config.toml
num_hidden_layers = 17
intermediate_size = 512
hidden_act = "geglu"
norm_eps = 1e-05
positions = "rope"
rope_fraction = 1.0
qk_norm = false
init = "normal"
learning_rate = 0.0028
beta1 = 0.95
max_steps = 4676
MLP neurons of a small language model. Each row is named by its layer, matrix (down: output weights) and neuron, and shows model dimensions 0-63. Each number is 128 + 32 x the weight over its row's rms, rounded and kept within 0 to 255. A neuron's up and down rows have the sign that makes its largest values positive.
A block is one neuron, or neurons of one layer that tend to fire together. After each block is what it responds to, as a language model described it from the Wikipedia text at the highest values.

L9.down100 [ 69 109 152 175  50  97 144 121 112 142 120 142 187 122 150 141  97  84 121 102 105  79 169 119 150 129 173 138 136 126 181 143  77 111 130 151 138 112 134 115 101 165 142 142 141 131 108 149 121 165 157 122 131 174 130 135 116 139 171 157 134 194 108 107]
L9.down422 [181 107 140 140 164 162 106 116  92  92 120 135 123 132 102 120 202 196 137 128 120 178  49 144 159 124 124 155 161 149 149 110 107  80 108 125 156 106 125 120 162  78 198 170 146 132 120 133 149 145 164  73 138 148 160 143 130  96 138 213  78  99 122 101]
Responds to: Month names and time units (years, days, year, summer) in dates and durations, often in table cells or timelines, e.g. April 26, two days.

L11.down134 [177 111 146  86 102 181 163 159 139 167 101 101 138 170 139 105 133 187  98 124  96 133 110 102 176 137  99 156  74  88 102 141 153 144 103 116 111 112 193  99 115 127 129 144 165  86 134  62 115 110 122 161 120 136 126 177 160 100 150 144 104 183 138  97]
L11.down139 [ 83 161 129 124 154  99 178  84 146 212  92 172 177  62 181 168 131 138 119 169 125 113 136 119  96 115 182 155 118 125  74 128 142  43 150 128 133 149 190 107 107 100 149 138 102 107 123 174 111 124 114 102 106 130 112 125 115 122 166 160 172 123  99 112]
L11.down236 [106  88 154 101 113 173 151  93 100 187 118 101 116 134 142 140 137 168 136 140 185 123 159 104 156 110 204 174 149 208  97 130  97 172 110 135 135 145 168 130 187 117 151 111 129 123 157 148 129 160 106 132 126 140 144 124 128 144 112 107 154 138 120  63]
L11.down238 [146 171  94 122  76 136 131 118 158 132 143 140  81 168 106 158  98 127 163 188 161 109 110 108 137 124 116 216 138  66 134 174 128 130 113  89 152 215 178 177 132 145 121 148 182 114 138 117 126 175 141 148 108 115 126 105 100 157 107 149 144 103 140 135]
L11.down285 [160  78  59  88 176 168 178 165 178  90 122  92 111 131  89  91  79 132 134 160 135 115 127 164 131 162 147 107  98 118 137  88 103 123 139 136 111  89  67 160 148 186 120 117 145 123 115 140 110  92 130 110  81  84 134 115  66 162 134 127 152 178 135  67]
L11.down310 [153 147 109  56 111 126  91  88 123  65  90 149  87 131 166 108 125 189 135 135 103 126 128 132 122 183 196  56 112 117  91 167 121 184 138 129 138 118  91 110 161 203 107 152 130 147 135 147  86 111  82 143 105 170  93  82 120  99 128  96 132 121  57  88]
L11.down324 [171 152 203  97 150 178 158 129 111 105 142 128 151 160 121 120 119 154 118 106  90 103  89 109 141 172 196 150 114 121 121 104 135 142  94  95  93 130 155 119 123 117 113 134 183 164 108 132 175 121 151 111 137 110  90 101 124 151 197 113 158 108 129 100]
L11.down424 [131 176  50 172 114 183 145 105 118  76 102 206 129 102 115  96  99 139  63 123 107  92 152  78 173 150  98 127  77 115  90 106 152 157 111  78  84 105 152 154 156 106 111 206 135 138 182 108 149 105 149 135 121  88 119 163 153 118 143 110 190 111 105 122]
Responds to: Word-start or middle pieces of proper names that must continue, like Rosa(rio), Top(eka), Kid(well), plus apostrophes before possessive s.

L9.down89 [ 92 103  87 189  67 152  79 120 149  71 143 182 120 205 124 143 105 177 163  74  78  98 137 106  85 144 162  98 134  91 158 106  87 186 103 139 124 104 144 156  65 188 124 169  98 150 118 108 137 119 165  95 155 114 133 115 105 130 107  84 104  79 139 149]
L9.down311 [101 156 152 103 156 119  41 120 100  80 126 100 133  84 127  73 126 129  92 137 134 165  88 106  82 147 128 104 122  54  91 159 137  93 133 176  98  94 159 163  84 166 149  99  92 212 127 156 152  98 147 157 110 102 171 126 120 150 115  80 154 140  95 113]
Responds to: Final word-piece or token of a surname or place name, often a personal name in lists, tables or credits, such as Thomp-son, Ship-ley, Red-grave, Char-ley Creek.

L11.down97 [ 59  90 159 111 172 140  86 170  87  92 111 124 109 142 171 147 143 121 117 179  98 116 150 141  75 146 109 105 101 154 138 151  75 153 105 128 138 139  89 115 139  77 103 116  80 176 151 128 153 133 145 141 120 124 148 152 153  92 138 158 156 101 111  99]
L11.down211 [133 101 171  42  88 152 104 110  65 155 124 113 125 120 127 157 167 138  98 169  86 133 129 124 109 190 117 127 115 125 158 138 178 124  54  99 215 143 180 148 165 105 109 123 143 130  85 117 104 125 144 158  95 166  97 124 161 111 152 175 126 115 122 179]
L11.down328 [114 193 102 143 107 131 142 146 101 161  95 177 102 134 177 137 106 104 162 151 157 186 150 118 127 165 105 125 119 123 128 146 110 115 140 114 157  98 122 151 166 132 157 136 144 130 175 126 171 116 115 161 120  89  69 136 149  99 101 146 194  71 177 140]
L11.down353 [159 110 159  97 116 125  90 146 141 146 126 127 169 137 117 146 149 170 110 185 173 152 188 163 157  87 148  90  78 119 169 114 120 140  84 135 200 117  96  88 116  81 135 129 103 136  89 146 109 110 147 128  84 118 134 126 145 171 180 106 172 110 137  63]
L11.down395 [158 113 108 112  79 152  93 143 181 112 123 140 110 172 118 102 136 110 125 188 102 110 134 152 110  86 116 142 104 172  40 119 111 143 123 161 128 144 155 130 104 107 171 113 136 147 164 138 136  67 115 133 192 148 115 109 129  82 191 102 114 125 143 113]
L11.down434 [148 142 103 179 106 131 171 153  88 138 159 150 101 132  86 160 195  41 122 138 156 118 101 164 116 115 138 141 168 128 124 145 106 201 150 119 154 149 130 116 157 145 128 185 142 109 120 152  85 214  71 138  75 139 155 158 131  98  62 128 129 137 116  92]
L11.down436 [181 180 144 138 172 117 145 118 132 109  91 130 192 139 167 146 127 101  97 185 133 140 126 147 189 132 115 135 101  98 140 117 149  72 202 177  91 192 105 170 125 164 122 150  79 105 124 176 123 107 166 173  56  85 155 110 124 127 152 129 158 128 162 176]
L11.down441 [156 125 119  94 159  77 126 143 163 142 117 104 155 113 152  74 118 117 125 105  89 144 110 154 161 167 112 102 144 109 188 135 148 133 144 126 255 122 108 118 165 152  54 143 129 111 146 168 140 164 113 113 188 131 122 144 146 125 184 185 119 108 152  82]
Responds to: Fires on bare verb stems right after a subject, before -s/-ed (rem-ind-s, ass-ert-ed, announce-s), and on and/& before the last name in credit lists.

L9.down178 [189 129 151 169  88 185  88 124 118  82 121 109 123 114  94 170 134  84  86 123 148 120 145 152 160 128 135 157 146 102 159 139 130 152 121 128 142  98 139 135 182 115 153 144  81 175  96 167  93 184 107 125 181 144  39 117  46 146 110 107 146 106 134 116]
L9.down477 [138 123 127 181 123 140  84 106 190  80 166  81 130 158 131 156 126 185  62 192 106 113 160 131 128 165 114 153 145 185 198 162 150  73 139 150 112  95 123 162 110 169 118 143 122 130 121 174 160 142 109 135  77 124 115  89 110 155 152 105 139  99  98 113]
Responds to: Mostly the table pipe right after a team or club name in sports results tables (Cliftonville |, Bulldogs |); also final nouns of multiword names (Marine Transport, Agricultural Society, Poker Tour).

L12.down245 [143 125 131 144  49 156  90 111 115  61 110 168 156 110 143 105  97 132 168 176 135  82 155 133 118 158 150 178 125 110 112  82 131 158 153 168 113  65 116 166  83 147 221 193  92 137 150 139 129 123 147  90 176  89 148 120 109 113 120 137 106  90 145 126]
L12.down255 [136 134 104 119 119  93 129 133 142  76 160 116 133 130 129  92 242  73 126 148  92 111 214 177 138 139 175 153 146 127 129 113 118 118 127 163 102 114 148 139 134 172 131 101 119 118 103 167  92 219 177 161 161  79 120 161 121  97 128  92 121  91 130 128]
L12.down268 [102 138 115 150 136  60 126 157 141  80 123 110 101 178 135 129 165 169  76 112  82 148 144 111 111  70  91  74  79 119 160 140 166 121 213  90 123 138 145 126 130 126 108 125 125 143 234 146 169 120 121  66 161 132 107 157 109 190 115 162 138 158 137 127]
L12.down362 [126 112 118 135  77 172 108 101 169 127 159  92 149 157 133 127 104 186 135  76 124 102 195  82 122 171 106 106 114 117 172 164 134 107 123 156  83 112 115  88 180  98 122 130 140 153 115 132 110  58 152 134 113 139 193 104 107 112  87 126 140  72 129 136]
Responds to: Surnames or their first piece, right after a first name in lists, tables and prose, such as Kelly, Town(send), Mat(ić), Clark.

L11.down9 [169 133  68 122  84  86 123 168 123 116 137 164  96 104 161 101 174 156  89 118 167 126  83 160 127 126 122 158 138 160  62 121  68 167 118 148 117 127 113 169  83 146 107 138 118 127 128 166 131 100 117  89 146 142 145 147  96  83 147  96 148 126 203 106]
L11.down55 [149 114 113 116 138 139  90  94  94 141 126 141 128 126 118 147 107 116  85 148 104 161 156 147  94 163 144  96 105 150 109 107 106 168 105 100  90 106 171  48  99  72  99  68 116 130 109 172 121 128 161  75 196 179 161 142 128 119 134  84 133  67  82 126]
L11.down87 [ 95 116 119 164 140 116 112 124 148 144 109  95  39 153 167 178 127  91  21 104 104 106  92  98 132 133 173 137 121 104 120 140 120 122 116  90 166 106 163 112 106 124 152  82 128 133 135 124 116 120 132 139 120 130 101  81 116 116 164  95 131 142 103 114]
L11.down185 [109 131  83 119 112 146 137 105 149 170 155 128  37  89 108 111 108  97 159  96 200 196 106 150 135 152 146 154 152  62 136  63 122 113 132 189 146 112 226 106 139 163 125  95 110 152  91 155 116 155 141 139 100 128 142 135 107 128 132 133 106 100 118 101]
L11.down189 [123 139 183 134 120 137 145  99 118 165 145 160 113  89 135 140 141  84 173 114 140 151 116 175 112 129 172 152 142 114 136 177  93 112 110  74 147 105 144 129 139 111 159 138  69 166 159 123 146 124 165  93 112 121 148 163 157 121 188 122 102 106  81 102]
L11.down196 [128 138 146 132 170 126 122 172 107  49  84 133 132 144 138 112 156 170 153 101 133 124  95 154 136 150 143  99 134 156  69 129 173 145  99  93 131 153  98 124  87 121 125 107 231 180 118 145 173 151  80  61  95  62  91 138 114 123 175 148 163 114 142  84]
L11.down421 [102 147 145 146 154 114 130 158 115  90 159 133 154 143 170 133  91 168 167 121  86  95 151 137 126 106 113 176 193  80 112 145 163 103  73  54 122 170 136  50 160 101 182 170 130 162 167 128 107 135 110 145 145 134  85 202  97 161 110 129 114  43 123 126]
L11.down478 [170 127 147 102  85 190 128 138 164  99 135 126 163 150 125 147 125 159  72 101 124 172 154 115 120 149 149 133 110 203 102 157 125  56 124  78 123 160 144 155 168 148 113 105 146 136 158 150  90 129 126  75 131 116 126 138 143  74 114 150 131  72 110 163]
Responds to: Last word or word-piece that closes a multi-word name or term, usually before punctuation, as in Critics Association, Academy of Sciences, Anthropology.

L12.down9 [140 124 145 131 134 211 127 147 125 149 104  99 201 106 179  91 120 152 158 230 159 134 116 129 142 150 155  92 136 101 111 143 105 115 148 152 217 111 152 142 158 115 106 107 116 125 109 179 113 132 104 107 134  79 134 136 155 104 119 168 112 141 136  86]
L12.down123 [ 98 118 105 120 131 168  99  55 168 139  89 139 147 130 121 102 113 122 101 118 170 109  57  88  90 141  91 127 187 117 109 126 123 139  99 130 182  61 116 105 150 135 149 132 129 136 113 105 156 161 183 169 101  94 135 141  71 119 132 172 106 174 103 159]
L12.down236 [ 90 125 125 134 124 100  73 177 158 175 131 102 122 125 104  83 106 179 102 175 159 126 113  82 131 152 140 172 114 132  94 144 162 100 141 182 101 101 171 116 158 120 116 131  93 139  95 159  82 132 133 116 143 121 131 132 158 117 116 102 126  85 100  58]
L12.down304 [182 147 130 113  68 150 137 156  75 138 132 116 133 101  83 207 129 130 129 141  99  93 138 122 108 165 111 141 103 130 138 145 101 108  83 105 225 168 133  99  92 144 146 141 152 181 119 130 107 109 151 132 174 164 147 163 126 107 166 141 102 170 130  92]
Responds to: Separators, titles or relation words just before a personal name, such as table pipes, list dashes, by, Minister, husband, mother.

L9.down117 [135 166 135 146 179 154 115  66  96 149 100 140 121 150 140 114 189 102  80  87 146 101 126 114  88 160 109 111 115 107 139 105  63 102 143  88 113 138 110 114  81  82 162  81 137 143 135 159 148 188 159 167  74 171 135 138 125  85 113 138 141 123 127 195]
L9.down510 [145 160 174 140 146 154 106  50 117 120  60 146  75 145 125 114 209 175  76  85 118 130 116 148  84 148 144 163 122 128  99  68  95 101 106 105  92 149  86 105  53 100 159 182 204 134 111 113 170 139 120 114 102 177 174 152  86 159 164 150 157  99 137 211]
Responds to: Word pieces and punctuation inside rare proper names, often repeated earlier in the text: surnames, places, taxon authorities and station callsigns (Ten Ey-ck, Don-ny-brook, S.Y. Bao).

L12.down269 [ 91 112 213 116 117 156 140 122 177 102 107 206 128 143 101  76 111 128 129 156  87 114 130  91 129  96  59 163 148 156 122 120  54  80  90 104 166 139 141 139 178  90 126 130 113 121 138 205 182 120 173 171 148 144 100 134 148 127 138 137 116 193 130 143]
L12.down310 [140 143 124 149 126 126 140 109  97 140 120 148 154  68 112 100 114 162 138 125 129 145 116  96 110  84  96 114 127 116 176 146  63  80  91 146 110  86  83 158  93 127  99 121  79 188 101  76  55 102 140 130 126  59 115 163 137 139 178 152 130  98  97 122]
L12.down343 [ 88 124 128 111 138 203 106 139 160  81 137 134 123  75 131 153 193 140 136  77 168 133 132  89 135 101  73 120 155 172 148 179 124 102 128 135 164 153 127  93 134 139  94 149 149 102  63 129 192 119 171 143 107 119  87 159 144 158 155 205 149 103  80  71]
L12.down386 [117 156  90 150 122 141 149  87 156 105 153 169 166 101  94  82 149 141 101 146 115 148  92 151  68  77 100 149 103 142  86 114 116  90 110 143 156 138  90 131  49 101 127 121 123 147 102 142 185 155 138 147 102  62 144  89  71 169  94 176 149 137 180  78]
Responds to: First digit token of a number in tables, stats and measurements, often after a pipe or dash and before a decimal point, e.g. 72.5, 48.43, 10.75; also "ind" in indeed/indispensable.

L12.down104 [122 126 137 188 207 161 134 105 117 131 117 222 134 125 164  90  93 117 108  64  85 119 193 160 122 155 130 123 128 119 115  94 117 129 120 107 102 134 113 129 185 156 104 114 135  93  90  94 132 115 124 158  86  92 134 164 117 116 153 132 162 142 185 108]
L12.down244 [186 101  82  77 110 130 129 135 128  86 157 137  86 166 110 123 111 173 142 148 141 108 129 115 146 133 102 117  76 110 132 128 132 172 152 105  69 143  81 104 136 114  94  84 144 139 163 120 186 167 209 168 158 143 151 124 168 120 113 152 133  99 140 126]
L12.down274 [145  99 117  93 221 150 159  89 126 146 141 112 130 144 105 111 104 111 108 177 138 136  79 127 107 148  87 183 142 139 108 150 108 124 193 127 112  42  60 141 115  71 111 102 144 138 120 176 108 107 126 170 135 136 167 171 117  89  94 166  69 128 140 103]
L12.down425 [121  93 116 145 114  98 141 141 146  91 145  79 137 112 117  97  78 117 135 175 136 149 147 145 131 134 152 183 105 113  99 137  90 169 190 181  99  33 140 138 134 171 109 210 156 156 163 112  93 135 159 172 138 177 211 174 130 150  93 124 170 110 129 150]
Responds to: Beginning or middle fragments of multi-token proper names, often a surname repeated later in the text, e.g. al-Sh|ara|a, Hu|gun|in, Griff|in.

L11.down78 [164  84 138 136 132 156 197  95 146  91 108  68 141 141 144 117 195  91 138  87 112 144  92  58 176 107 130 159 128 104 119 174 137 113 119 117  84 103 160 100 172  91 133 111  88 173 244 162 168 112 175 130 130 105 102 123  99 107 103  94 169 123  95 105]
L11.down104 [110 142 114 133 135  82 148 128  98  78 139 159 104  65 136 162 137 121 138  71  97 114 142 150 125 164 158 156 177 171  98  87 115 170  65 126 172 106 125  70 150 109  88 189 108 112 158  51 120 137 143 116 155 144 120  94 116 171 180 115  92 116 146 146]
L11.down170 [119 179 128  91 153  84 141  81  80  94  48 102 150 116 148 123  57 114  98 130 150 126 115  71 115 169 136  83  72 116 125 142 103 132 105 131 159 120 117  86 115 124  69 107  70 153 133 105 140 113  90 134  99 140 139 168  62 128  90 127 128 208 106 109]
L11.down172 [ 96 121 100 122  96  27 136 164 108 159  83 150 122 106 173 109 158 158  97 163 143 172 112 169 108  93  68 133 146 108  75 128 123 150 144 147 137 160 107 104  81 105 156 144 156 175  75 162  86 147 156 163 125 138 122 134 166 141  87 150  88 188 184 163]
L11.down173 [130  95 181 143  93 117 122 141 152 143 149 156 100 135 114 147 139  98 129 124 123  60 146 134 132 129 198 151  97 127  97 147  90 128 132 104 123  96 105 134  60  81  92 175 160 129  80 121 123 110 127  85 154 110  51 104  87 173 133 138 142 127  92 118]
L11.down213 [106 160 125  19  95 113 145 116 124 140 157  81  91 125 138 148 144 112 126 112 101 119 106 172 140 124 166 190 148 132 116  85 164 115 139 117 158 173 118 103 122 128 126  76 126 140 163 129 156 118 130  78 154 184 140 107 104 131 147 100 162 131 128 141]
L11.down270 [146 178 148 162 144 176 125  90 200 110 149 101 164  92 135 118 120  66 101 132 115 113  84 129 117 157 133 102 149 195 142  60 170 142 142  80 120 134  98 154 123 131 107  98 126 191 147  81 167 150 121  91  66 115 147  84 114 120  76 139 123  61 142 145]
L11.down364 [202 138 151 156 135 184 101 134  76  63 119 126 159 107 185 140 178 186 179 172 134  97 149 137 154 117 109 139 150 146 126 103 138 108 160 131 129 132 170  84 100 122 133 103 130 132 161 124 125 168  97 108 136 116 140 169 101 163 128 134  94 202 160  97]
Responds to: Given names and name pieces inside person names in lists, tables, cast lists and bios, e.g. Thomas, Robert, Frank, Richard(son).

L9.down357 [151  55 121 113 178 109 122 156 143 109 108 136 125  87 155 153 127 112 146 214 155 112 156 123 135 109 151 135 165 105 147  73 143 146 118 136 106 100 147 101 138 109  97 160 152 146 171  87 109  66  91  70 144 122  72 103 148 119 200 140 141 124 170 133]
L9.down418 [183 106 156 106 150 161 146 164  99 126 136 108 175 146  96 166 110 139 183 123 161  87 126 133 164 183 132 160 143 112 143  74 103 131 109 123 197 147 166 155 131 112 148  88  97 110 139  75 155  75 121 117 164 163  82  60 113 114 171 131 194  69  79 100]
Responds to: Male given names (or their final piece) opening a full name after a list dash, pipe, comma or "by", e.g. Robert, Ralph, William.

L12.down184 [178 105 114 106 108  47 131 126 118 161 134 158 100  90 125 114 136 154 103 125 121 162 147 124 100 165 163 167 149  99 164 145 118 168 201 124 140 169 145  96 109 134  88 112 157 117 116 113  79 149 164 149  88  75 118 145 107 103  98 198 113 144  84 120]
L12.down232 [164 158 115 178 126 191 174 129 157 133 152 107  73 127  90 140 140 154  99 157 148 128 111  96 136 141  68 177 124 118  81 136 136  72  47  97 182 119 144 101 214 103  85 238 154 144 168 158 151 126 130 126 121 133  88 131 110  89 170 143 178 127  56 148]
L12.down277 [173  33  66 125 105  98 141 139  57 165  90 165 121 151 124 112 161 160 123  74 105 131 133 122 104 121 112 128 115  94  97 160 121 107 114 102 152  64  79 127  81  42 186 116 144 155 144  69 137 153 124  90 126 149 116  50  63 105 153 159  66 146 126 124]
L12.down457 [114 119 129 197 127 100 105 136  92 156 125 136  89  98  97 131  84  99 118  41  98 199 121 156  68 141 114 110 180 144 101 144 123  61 158  94 175 168 193 146 156 147 123 205 116 114 165 104 143 111 132 107 111 154 143 114 114 199 177 164 139 117 109 143]
Responds to: Plural endings and whole plural nouns, mostly counted groups of people or things, such as NOCs, bridges, women, students, weapons, victories; occasionally table numbers.

L9.down258 [113 148  51 102 131 158 190  86  96  88  59  82 108 134  99 139  96 137 111  68 113 125 123 130 153  79 119  90 124 122 140 161  96 161 118 167  94  95 131 120 159 103 101 127 143 110 167 126 108  98 170 140 170 101 132 123 158 150 159 145  85  88 159 189]
L9.down371 [167 190 113  61 122 185 113 142 161 107 167 129 119 107 151 149  35  97 153  86 105 163 101 160  74 114 149 106 104 114 102  81 197 107 181 101  99 144 133 173 107  94 158 164  64  84 176 128 103 124  80 113  58 112 154 136 111 143 135  93  96 138 136 100]
Responds to: The first digit chunk of a number, especially money amounts after $ or £ in contracts or budgets, like $13.5 million, £2.25m, HK$1,358,000; also counts, dates, route numbers.

L9.down28 [150 152 143 124 132 109 146 150 132 125 144 134 115  96  86 136 137  80 148 129 139 126 176 139 168 255 124 112  94 150 156 111 141 137 136 144 187  97  90 118 134 116 146 145 112 129  80  88 121 148 163 178  91  85 145 124 128 100 217 145 111 112  83 141]
L9.down288 [142 165 142 102 190 111 139 141  95 121 183 146  80 134 140 183 165 133 183 119 126  80 158  77 166 255 140 114 111 180 113 157 133 156  88 144 199  52 125  73 127 106 127 145 118 129 141 163 138 112 226 156  99 150 146 111 119 140 139 115 157 118 145  96]
Responds to: Table pipes, list dashes, colons and "as"/"in" in structured lists, placed just before a person's or place name, e.g. "| 10 | Kumarpal", "- 2006: Stanislav".

L12.down334 [ 94 170  80 101  72 113  92  89  98 111 164 175 156 119 100 113  70  43 145 140 121 130 105  88 189 110 178 160 152 165 139 110 129 168 170 138 137  29  87  71  74 122 122 133  39 154 149 160 138 101  82 127 117 172 192 168 170 131 105  99 118 125 108 114]
L12.down400 [117 199  65  93 160  89 112 149  96 131 155 149 112 127 154 170  87 149 166 144 105 114 113 151 127 127 127 137 125  80 111 141 139  99 160 188 120 154 129 123 108 144 141 128  55 175 182 156 124 136 172  62 143 154 132 126 178 136  97 126 128  70 128 157]
L12.down469 [120 111 143 138  76 155  80 119 144 115 119 109 177 149 184 174  96 144 124 181 100 105  96 106 125  87 116  89 126 141 183 151 119 117 116 143 110 133 125 150 179 103 170  40 112 111  98 109 110 108 144  72 110 197 163 122  87 152 105 133 114 182 185 113]
L12.down482 [ 87 167 148 135 105 182  90 135 172  95 111  93 129 147 123 105 146  66  64 114  27 157 129 134 118 111 149 128 101 108 135 187  90 130 113 126 107 100 147 121 156 146 132  76 100  82 109 138 162  80 113 126 175  92 153 119 104 167 160 184  94 145 107 137]
Responds to: Interior syllable pieces of South Asian personal, place and film names, such as Nag-ara-m, Panda-va, Ram-ana-than, often in tables; occasionally other foreign names.

L11.down2 [138 106 155 198  76 141 113 168 137 183  94 130  94  85 152 132 138 152 148 123 140  98 135 166 120 141 123 110  59 153 170 155 132  96 123 135  85  82 164 111 119 145 174 123  77 119 141 156  96 164 124 184 131 165 166  95  97 125 178 125 148 133  94 134]
L11.down30 [111 155 142 145 107 152 162 127 166 178  72 123 157 111 141 136 125 138 111 116 120 177 129 107 114  93 172  91 123 120 113 126 101 150  85  74  78 177 160 159  84  93 144 125 192 117 148  86 129 163  78 181 130 143 142 143  78 113 100 138 188  51 120 137]
L11.down86 [113 134  87 104 153 120 131 143 161 104 102 121  86 127 124 131  88 166 186 109 105  99 104 171 153 130 129 131 113 212 102 126 153 150 192 175 189 122  49 137 149 150 115 162 160 143 130 105 125 163 117 103 140  59 128 174 102  92 111 120 141 122 159 135]
L11.down171 [124 123 157 125 199 134 204  90 140 220 155 102 138 142 113 119 154 117 164  89 146  81 100 160 160 133 159  75 129 139 151 105 108 159  91 118 148 117 149 118 110  88 125  95 147 150 150 127 201 140 185 105 139 113 115 146  63 160 152 163  98 139  66 148]
L11.down218 [ 92 151 180 112 131 127  65 145 155 144 128 126 111  92 149  84 176  77 113  98 164 131 134 118  78 187  79  89 145  91 138 111 125 152 124  67 105 101 153 103 123 139 164 171 115 184 141 145 177 164  78  90  74 186  93 151 150 142 135  87 146 210 125  50]
L11.down220 [114 111 139 112 183 147 105 145 122 106 171 165 207 135  97 113 122 102 152 133 126 187  70 163 131 117 136 113  97 149 116  94 205 129  71 144  90 194 119 108  93 113 140 151  68 137 123 125 144 114 145  82 135 137 116 163 181 104  78 133  91 142 142  84]
L11.down345 [151 107  79 155 150 167 136 165 140 147 131  94 190 152  98 108 107 124 178  79 133 157 145 143 152 110 130 113 133 120 101 148 145 117 150 123 103  90 123 195 108 100 154 126 137 140 152 149 155 144 122 128 157 131  40 128  95 171 137 103 206 157 127 175]
L11.down378 [203 108  99 169 117 103 153  99 126 114 140 125 160 165 146 109 133 118 148 106 192 171 138  82 187  43 150 103 132 136  97 157 145 171 127 157 112 152 139 157 178 101 150 108 124 102 107 121 125 130 140 166 168 156 129  84 129  78 102 144 121 182  87 119]
Responds to: Fires on words or table pipes that come right before a number in tables and lists, e.g. month names (April 30), population, or a table pipe.

L11.down4 [ 81 136 162 122 149 136  98 121 178  65 132 144 134 129 166 117 101  71 145 188 158 141  61  97  88 109 165 108 167 111  97 168 100 109  87  82 112 117  71 129  95 199 146  90 109 158 176 152 126 130 164  98 147 142 122 127 111 112 127 129 171 151 123 144]
L11.down77 [131 112 154 172  75 138 125 168 102 104 118 181 187 101 184  99 120 129  65 119  78 127 160 126 110  92 175 152 131 149 116 127 137 196  88 151 109 140 116 102 148 192 118 132  93 146  89 128 118 108 150 101 136  96 170  94 163 111 107 127 166 164 111 123]
L11.down262 [154 144  98 131  94  91 108 112  74 159 144 101 104 189 125 146 139 148 110 119  60 151  87  75 114  86  88 126  97  86 149 125 196  86 100 144  97 115 153 149 152 157  83  90 116  91 131 131 164 121  83 110 114  97 161 105 117 147 109  72 113 102  58 169]
L11.down265 [135 100 101  61 190 164 124 160 176 128 160 157 122 115 189 138 167 119  97 153 184 160 157 118 126 128 137 149  90 134 119 103 129 175 153 149 194 128 126 160 154 162  81 149 110 182 144  91 158 130 130 140 112 124 125 143 110 129 118 115 107 174 186 140]
L11.down311 [168 112 155 158 115 118 113 128 103 118 184  98 154 115 164 145 100  74 136 129  80 163 191 195  90  93 124 113 141 152 105  68 128 174 125 137 116 164  93 128 160 142 163 174  96 121 140 154 159 105 162 174 116 144 171 156 143 145 102 127  83 116 168 120]
L11.down347 [ 94  85 156  88 108 105 117 178  74  69 118  78 127  76 139 172 141 146 115  87  90 131 116 170 126 118 149 152  88 132 132 143 168 187 134 164 200 165 134 143 138  84 174 207 117  93 172 125 166 114 123 135 152 165 149 102 136 157  99 200 136 138 156 145]
L11.down379 [106 154 108 117 191 120 129 123 158 122  64 170 107 165 115 105  98 108  89  67 103  89 117 122 155 111 159 147  80 152 152 162 127 167  44 112 143 108 201  84 129  75 120 198 103 128 122 105 151 137  82 156 169 117 117 167 143 160 106 156 154  93 103 167]
L11.down404 [ 89 115 135 155 116 115 130  82 152  62 156 103  88 151 148 135  88  78 159 136 176 116 121 168  95 138  68 152 166  94 153 107 141 108 169 170 131  49 119  93 115 146 226 133 129 124  76 102 124 156 117 117  90  73 141 169 109 142 130 177 122 145 149 123]
Responds to: Final subword pieces that complete multi-token proper names (people, places), often South Asian, like Dehrad-un, Harih-aran, Krish-nan, Cro-mer.

L12.down13 [ 90 140 125  85 165 145  97 128 112 191  89 135 178 144 140 155  79 154  85  88 137  98 131 162 149 226  82 141  89 133 129 100  94 134 135 130 157 124 139 105 105 101 179 114 156 130  91 137 126 150  96 150 152  81 154 141 184 109 107 138 184 150 120 114]
L12.down113 [121 125 118 142 143  88 132 137 161 156 104 157  99 177 179 132 163 156 108 212 154 102  90  93 133 185 123  54  82 148 180 144  73 141 110 165 122 125 127 116 113  95 157 174 135 116 129 166 109 159 159 140 112 119 102 179 139 157 104 132 152 169 108 155]
L12.down157 [111 104 163 140  85 107  74 118 127 104 123 155  82 164 119  86 101 114  82 136 100 161 116 177 134 190 184 101  60  85 141  94 131  89 153 191 146 127  89 129 171 111 135 170 111 108  88 128  88 118 119  79 125 156 130 106 147 184 172 156 152 160 100 161]
L12.down479 [ 79 143 102  76 106 103 177 139  94  90 137 120 149 143 150 128 150  40  67 149 117 128 139 161 123 229 162  98 141  94  82 131 103 125 170 113 112 114 137 201  88 122 145 138 141 135  64  98 143  51 103 168  89 132 137 123 162  94 192 168 124 152 102 131]
Responds to: Month names in full dates just before a year or day number (In June 2017, 19 November 2006), plus date-adjacent dashes, pipes and commas in tables and lists.

L11.down63 [116 171  90  98 179 114 141  94 119 155 125 175  95 126 121 136 109  98  80  65 141 191  59 159 100 127 142 115 138 170 123 104  99  79 139 102 167 138 182 136 142  86 115 151 154  79 101 199  57  92 155  32 157 128 135 144 115 136 179 126 147  92 197 140]
L11.down130 [156 135  92 118 155 202 126 151 155 105  97  81 118 172 137 143 128 183 165  91 114 109 164  85 127 112  96 105 104 112 130 181 139  95 138 124  84 101 107  78  96 105 162  64 178 211 161 130 185 138  78  77 128 101 145 114 103 110 152 131 125  98 147 139]
L11.down141 [115 100 146 165 182 127 151 142 166 153 141 162 131 246 122 124 149  86  81  78 128  89 134 126 123 148  85 136 148 129 147 116 135 139  79 111  92 150 148  75  96 128 171 111 183 167 124 143 120 156 108  85 125 141 154 110 125 178 161 164 139  83  99 108]
L11.down261 [100 146 133  95 129 157 205 157 159 113 131 153 118 111  88 124 106 168 102  69 140 136 112  97 148 118 121 140 117 167 130 140 173 134 122 163 116 175 140 134 152  70 104 133 189 149 160  97 101 142 165 130 118 170 183  93 141 166 138 196 109  97 112 135]
L11.down267 [ 94 150 141  79 108 120 119 119 167 167  73 141 152 137 203 100 155 147  79 152 114 148 120 184 117 109  95 108 134  63 150 123  81 137 109 128 151  74 157 178 105 137 122 170  86 124 208 112 136  74 108 182  99 134 238 137  73 111 152 160 127 118 124 145]
L11.down309 [153 108  90 137 142 140 143 135 146 127 198 138  61 139  88 142 122 145 130 121 112  70 163 121  74 108 195 129 141 140 129  97 103 155 110 131  96 132 166  95 100 155 157 131 146 110  98  84 134 170 147 100 156  93 135 118  90 108 149 186 100  91 107 121]
L11.down405 [176 123 164 130 157 128 123 105 144  87 159 142 153 131 129 153 143 128 114 100  90 159 138 174 100  52 145 123 137 110 122 160 105 122 155 166  88  75 121 165 141 120 112 127 135 197 109 105 122  93 184 169 141 152 133 125 153 113 153 185  87  72 134 132]
L11.down470 [ 83 127 117 137 101  94 141 166 138 137  40 138 103 141 132 166  76  90 107 145  92 127  52 153 116 146  96 123 179 125 106 117 127 153  99 116 103  78 203 116 129  94  89 130  89 132 105 106 124 152 146 161 115 188 107 146 160 130 115 182  66  93 112 108]
Responds to: Integer parts of numbers in tables, infoboxes and stat lists, especially unit conversions in parentheses or after a pipe, e.g. (24.4, (65.4 mi, | 21.6.